From a checkpoint of a small transformer trained on Wikipedia: 7148 steps.
MLP neurons of a small language model. Each row is named by its layer, matrix (up: input weights) and neuron, and shows model dimensions 368-495. Each number is 50 + 10 x the weight over its row's rms, rounded and kept within 0 to 99.
Before each neuron's rows, "fires in" lists the words (lower case) most often at its 100 highest values on Wikipedia text that the model never trained on.

fires in: "a", "and", "of", "or", "the"
L7.up1212:77 62 53 48 37 54 59 56 50 37 67 63 50 54 53 53 34 58 74 54 52 53 46 59 59 61 58 61 57 68 55 49 35 39 42 53 47 48 49 53 60 49 44 48 57 33 45 55 53 32 53 53 42 68 62 17 58 36 48 51 55 41 39 42 30 38 44 67 50 61 50 59 52 44 60 49 45 47 43 58 46 53 49 51 47 59 65 59 60 44 52 52 55 40 54 54 35 55 42 46 55 47 57 27 46 47 53 50 45 47 51 62 25 41 45 53 55 55 58 43 61 57 25 59 65 52 54 56

fires in: "the", "his", "their"
L7.up2261:49 39 48 60 51 60 32 51 45 53 50 45 51 49 45 72 41 39 51 34 58 73 37 53 38 53 48 57 66 51 47 65 46 49 52 52 49 53 44 40 38 41 53 61 60 67 70 41 65 54 40 34 55 57 65 35 47 65 57 49 46 48 39 43 29 51 54 57 55 48 61 50 38 39 42 61 49 38 59 67 78 56 68 37 70 70 43 43 36 37 60 47 46 52 53 52 66 57 39 52 53 50 39 64 35 34 52 48 42 42 52 61 61 50 42 50 59 52 52 51 39 60 42 63 40 47 41 45

fires in: "to", "can", "would", "had", "not", "have"
L7.up1617:40 65 72 47 59 57 40 42 49 51 37 40 39 53 55 54 59 49 37 40 58 69 47 48 42 49 47 34 57 60 57 45 37 39 33 69 59 59 47 36 67 56 52 53 49 36 60 40 38 28 41 41 38 63 45 64 39 36 48 46 46 55 43 56 45 47 38 53 46 42 35 60 45 52 56 72 44 45 59 43 61 53 45 62 46 55 40 58 34 45 54 41 50 37 65 73 37 54 50 63 41 57 57 45 32 64 59 48 56 42 83 41 45 57 51 52 57 38 42 53 56 67 49 49 38 35 53 44

fires in: "the", "this", "of", "that", "these"
L7.up2101:47 33 53 53 28 44 52 42 56 44 48 53 69 53 55 76 57 48 72 63 43 50 47 51 42 58 38 48 58 45 57 43 50 52 60 43 55 53 37 32 38 48 64 44 58 32 45 56 50 45 37 52 45 38 33 51 49 46 64 55 46 50 49 51 27 24 31 54 52 54 47 52 43 52 53 51 50 59 48 55 42 35 44 55 34 48 51 44 58 29 52 44 40 57 43 52 62 44 52 59 44 56 59 54 50 54 75 53 47 59 61 70 55 74 50 48 48 42 54 34 51 39 72 67 54 47 68 50

fires in: "who", "to", "that"
L4.up1247:54 50 66 34 43 58 58 34 65 48 43 61 48 59 45 56 44 51 47 33 63 58 41 62 35 50 54 38 40 50 48 53 55 61 58 64 42 61 44 47 48 41 50 47 48 58 44 55 62 52 50 40 40 48 37 54 46 49 52 40 36 36 55 60 76 41 37 66 61 30 53 52 48 61 68 60 60 37 49 42 56 40 40 56 54 53 48 40 54 49 41 33 56 47 53 72 43 49 52 62 41 26 51 47 39 49 42 45 49 59 56 31 51 55 44 48 39 55 61 56 63 47 46 49 46 37 38 60

fires in: "that", "had", "which", "have", "would", "can"
L7.up412:72 55 39 43 52 75 47 39 43 54 38 46 26 56 77 70 47 27 40 40 33 39 44 53 54 63 33 51 36 52 63 56 23 64 46 59 50 57 51 62 55 66 46 42 46 40 62 44 48 36 52 61 47 54 55 53 41 38 63 50 32 44 40 57 69 43 56 54 49 35 44 71 60 52 63 60 49 61 60 31 38 55 54 55 57 48 49 49 53 44 61 59 55 59 68 49 42 60 58 58 55 55 53 46 56 69 50 48 64 36 59 44 66 57 45 49 52 50 56 53 52 55 20 61 60 34 45 52

fires in: "have", "to", "has", "ve", "had", "being"
L7.up1459:58 38 56 63 66 66 50 53 35 65 44 54 56 54 55 41 50 45 40 38 59 39 54 54 46 49 31 50 36 58 42 51 42 67 45 68 39 44 52 32 62 51 50 57 57 40 53 48 68 54 48 47 42 62 68 49 59 34 40 60 28 54 58 38 49 58 68 44 84 56 38 69 48 51 56 50 40 47 44 26 26 56 40 46 54 60 46 45 49 63 54 46 47 45 48 57 46 54 42 79 56 46 55 45 54 49 53 47 65 46 66 44 38 52 57 53 40 61 50 50 30 69 51 56 52 49 45 61

fires in: "as", "was", "the", "being", "part", "be"
L7.up2205:74 39 56 65 36 58 47 40 44 41 59 59 60 49 39 62 59 58 57 32 42 51 55 61 52 52 59 65 68 51 39 45 45 45 43 57 52 48 43 43 50 40 54 49 63 38 56 46 52 51 49 44 47 41 65 39 57 45 42 42 34 40 43 40 41 52 44 54 53 42 36 51 59 60 64 50 34 61 42 55 60 47 45 38 58 42 54 61 45 42 49 51 54 58 50 52 59 68 49 65 61 36 67 48 68 48 68 51 46 55 68 44 51 42 55 57 59 50 35 49 45 42 54 69 39 47 47 60

fires in: "the", "and"
L7.up2198:58 65 41 53 44 54 42 49 40 49 46 42 36 49 66 37 47 45 47 33 32 42 56 50 52 53 55 68 52 40 38 41 39 41 46 55 51 47 55 54 43 47 45 50 67 45 61 43 52 69 53 19 50 62 72 44 53 38 60 39 37 36 40 47 39 54 44 53 46 42 37 50 53 55 57 56 41 41 42 52 35 36 37 40 57 45 57 53 55 55 62 59 38 55 40 41 33 53 43 48 59 37 52 45 65 50 43 48 44 48 72 59 57 45 49 50 50 61 50 56 51 55 52 54 52 42 57 68

fires in: "to", "not", "and", "by"
L7.up623:51 50 52 58 38 42 49 36 53 60 49 37 38 45 50 46 51 45 54 44 58 59 51 42 38 33 51 40 47 65 54 49 46 49 72 49 45 62 49 24 55 47 68 70 52 54 61 52 56 56 47 41 19 56 47 40 62 60 58 59 48 72 51 52 37 51 54 51 54 61 60 46 49 55 49 37 52 55 69 60 45 44 24 46 48 46 34 38 45 49 40 48 45 59 34 53 56 57 30 50 46 42 48 54 34 52 62 28 60 49 46 58 44 45 40 46 35 52 52 60 41 31 67 55 43 36 48 52

fires in: "and", "also", "or", "as"
L4.up423:53 44 45 51 38 49 54 58 47 42 53 51 56 52 73 42 33 43 62 50 35 78 48 59 54 39 57 51 43 43 50 57 27 62 51 41 45 71 42 47 46 40 37 41 55 47 34 38 50 40 41 48 33 71 51 32 38 28 59 49 53 53 39 44 56 44 50 44 47 50 65 61 35 65 56 67 45 44 67 57 41 59 31 28 43 55 31 22 53 45 59 56 37 34 62 47 39 38 46 47 43 43 43 46 49 44 62 47 35 47 55 43 57 58 37 42 54 46 48 56 46 39 40 65 53 40 45 64

fires in: "to", "you"
L4.up997:52 40 50 39 52 70 57 37 35 57 51 63 39 53 48 53 39 44 49 36 75 57 53 49 37 47 56 36 52 40 46 38 44 51 51 67 62 57 54 33 66 53 40 74 65 38 53 44 64 44 58 36 35 62 35 48 64 47 32 47 17 51 49 61 58 48 47 47 56 48 58 58 55 51 56 53 50 47 58 61 37 36 45 56 48 49 40 49 49 52 48 34 30 37 38 57 70 48 37 48 40 56 58 52 41 68 38 47 53 51 41 28 51 58 49 53 51 67 65 41 56 51 50 58 44 42 47 58

fires in: "as", "the", "to", "of", "both"
L7.up2092:54 23 63 62 50 39 59 48 21 58 40 51 30 50 54 56 63 67 43 63 40 54 50 66 46 51 46 60 53 60 65 49 28 34 56 44 34 66 35 51 54 45 65 52 51 36 60 52 43 47 30 73 52 49 52 44 53 42 35 59 63 55 41 30 43 42 30 40 44 43 41 42 61 53 43 64 42 56 43 59 42 41 44 59 45 67 49 50 54 35 61 54 29 58 46 47 67 55 53 50 54 67 52 59 56 54 64 30 45 55 68 45 49 59 57 51 43 55 51 51 56 34 72 69 53 52 36 48

fires in: "of", "following", "a", "where"
L7.up1220:63 43 53 49 48 50 54 41 55 40 44 53 49 46 50 46 53 51 39 54 58 45 48 58 43 43 45 57 59 54 53 41 44 47 41 45 59 39 43 49 58 49 48 57 42 51 61 32 46 48 53 37 43 68 51 33 31 26 52 37 44 36 59 34 51 52 55 47 54 52 55 64 38 54 59 66 61 50 51 52 55 60 59 53 47 62 44 44 43 44 49 45 46 60 57 64 52 40 32 42 56 60 49 43 43 65 50 52 56 39 55 54 51 48 60 65 37 67 55 25 50 49 53 48 56 74 33 54

fires in: "1", "one", "a", "per", "every"
L4.up2231:56 31 48 53 55 61 42 27 49 46 47 51 60 48 63 65 46 61 42 44 62 38 56 62 66 38 59 47 44 42 65 36 36 66 39 57 52 51 46 39 62 61 34 45 45 55 70 55 44 46 42 58 47 59 58 56 47 64 43 43 42 35 34 50 51 46 51 52 54 58 49 46 54 61 56 57 50 46 64 61 59 36 68 51 45 64 41 45 48 32 49 56 52 29 65 62 46 54 49 42 40 43 53 73 35 55 43 33 30 58 47 51 39 55 37 43 61 52 36 48 37 57 64 51 29 58 63 61

fires in: "the"
L7.up787:48 55 63 55 35 42 44 43 50 53 46 66 54 51 65 58 43 44 67 53 55 48 50 44 41 45 51 48 50 28 52 49 40 52 50 40 45 55 45 44 44 58 59 40 52 34 51 40 43 54 53 49 55 36 31 50 47 55 55 61 39 43 61 38 19 37 40 43 64 55 50 66 52 47 48 54 44 47 52 43 44 55 48 49 56 77 40 43 64 39 67 49 55 58 48 37 44 53 46 61 64 60 68 42 50 44 62 43 41 35 43 68 37 66 61 49 43 68 46 32 52 33 63 52 54 35 56 53

fires in: "on", "from", "by", "in", "it"
L4.up1105:59 37 63 50 54 64 59 36 40 56 44 39 48 53 56 35 52 53 55 44 50 61 71 49 53 42 65 51 37 53 72 31 40 67 52 43 52 67 67 49 57 47 60 62 58 43 66 38 44 45 43 42 52 42 40 60 63 45 19 55 56 61 41 67 45 24 41 52 66 55 44 44 60 61 56 46 44 48 61 54 58 37 53 65 56 40 42 45 46 47 65 47 49 33 67 47 48 58 41 52 47 43 45 51 31 43 50 38 60 47 67 57 50 49 23 48 58 37 33 56 40 46 57 49 56 45 28 52

fires in: "of", "each", "to", "around", "1", "that"
L7.up1715:54 43 57 43 41 52 34 49 38 68 47 52 64 52 63 57 37 52 50 46 49 54 64 43 53 49 53 57 52 52 62 53 33 56 53 46 50 58 39 45 46 48 49 34 58 43 58 54 53 39 43 31 59 45 47 52 35 48 61 52 55 63 39 56 39 40 40 60 62 47 60 53 43 38 40 40 52 54 51 70 54 41 47 59 44 51 40 35 53 25 50 47 46 53 62 49 63 51 45 38 50 45 59 51 43 68 54 43 27 54 48 52 64 53 55 50 64 34 42 48 45 53 56 60 52 57 53 46

fires in: "the", "of", "in"
L7.up1653:53 49 56 58 53 56 53 31 46 55 48 31 54 39 51 49 46 58 38 48 52 67 58 43 54 45 45 60 59 54 62 38 44 47 56 27 26 38 34 58 50 52 46 53 55 39 68 38 68 51 52 40 41 55 48 46 51 50 40 57 45 54 54 47 35 34 39 40 68 51 58 43 52 62 51 47 42 63 56 62 52 48 65 40 66 56 59 52 36 33 67 38 50 38 43 52 40 54 54 50 46 53 53 49 41 46 55 38 44 45 55 50 49 63 33 52 58 44 51 51 62 52 48 66 45 43 55 48

fires in: "and", "not", "as", "the", "also"
L7.up2060:50 53 49 62 48 39 45 38 58 37 61 35 27 44 47 23 54 38 62 68 47 75 65 47 61 43 64 45 50 53 39 53 37 66 67 36 52 45 52 45 23 28 63 53 48 55 59 49 39 57 54 52 39 64 66 36 57 44 37 58 44 41 38 43 35 49 57 66 54 39 52 54 35 60 49 45 60 37 62 62 53 36 39 44 52 51 37 38 48 44 59 43 45 47 50 34 51 53 47 52 48 49 45 32 61 42 54 56 48 58 52 31 49 42 54 60 43 49 52 40 65 54 44 55 41 48 55 71

fires in: "as", "became", "the", "to", "of"
L7.up1468:55 42 47 37 37 40 41 49 45 65 45 50 61 69 52 50 64 46 52 46 42 51 55 51 68 52 41 54 49 63 37 57 37 57 58 39 43 47 51 56 50 57 53 68 79 44 46 65 62 66 46 52 58 42 64 51 37 46 47 55 69 39 47 45 61 43 59 38 53 38 34 32 60 66 43 57 30 43 49 42 56 54 38 46 54 47 46 36 46 47 63 45 36 51 53 31 56 76 51 41 44 49 55 47 65 69 37 58 52 43 61 42 57 43 49 51 53 65 37 37 49 48 48 56 43 51 31 61

fires in: "a", "in", "under", "an", "the", "for"
L7.up1563:69 42 72 56 58 61 58 38 35 31 63 56 40 43 54 35 51 37 54 42 31 41 48 47 40 50 39 51 56 68 36 64 32 66 50 43 40 33 50 73 45 37 57 69 44 35 52 60 47 43 49 56 68 62 61 44 55 48 58 40 53 33 40 37 45 49 44 61 61 51 38 46 57 46 46 62 51 64 43 64 54 44 46 38 54 61 36 49 52 67 45 63 64 52 54 43 60 61 34 43 67 50 53 42 57 41 65 58 32 48 52 52 46 38 22 55 36 31 30 62 42 52 45 59 40 50 53 66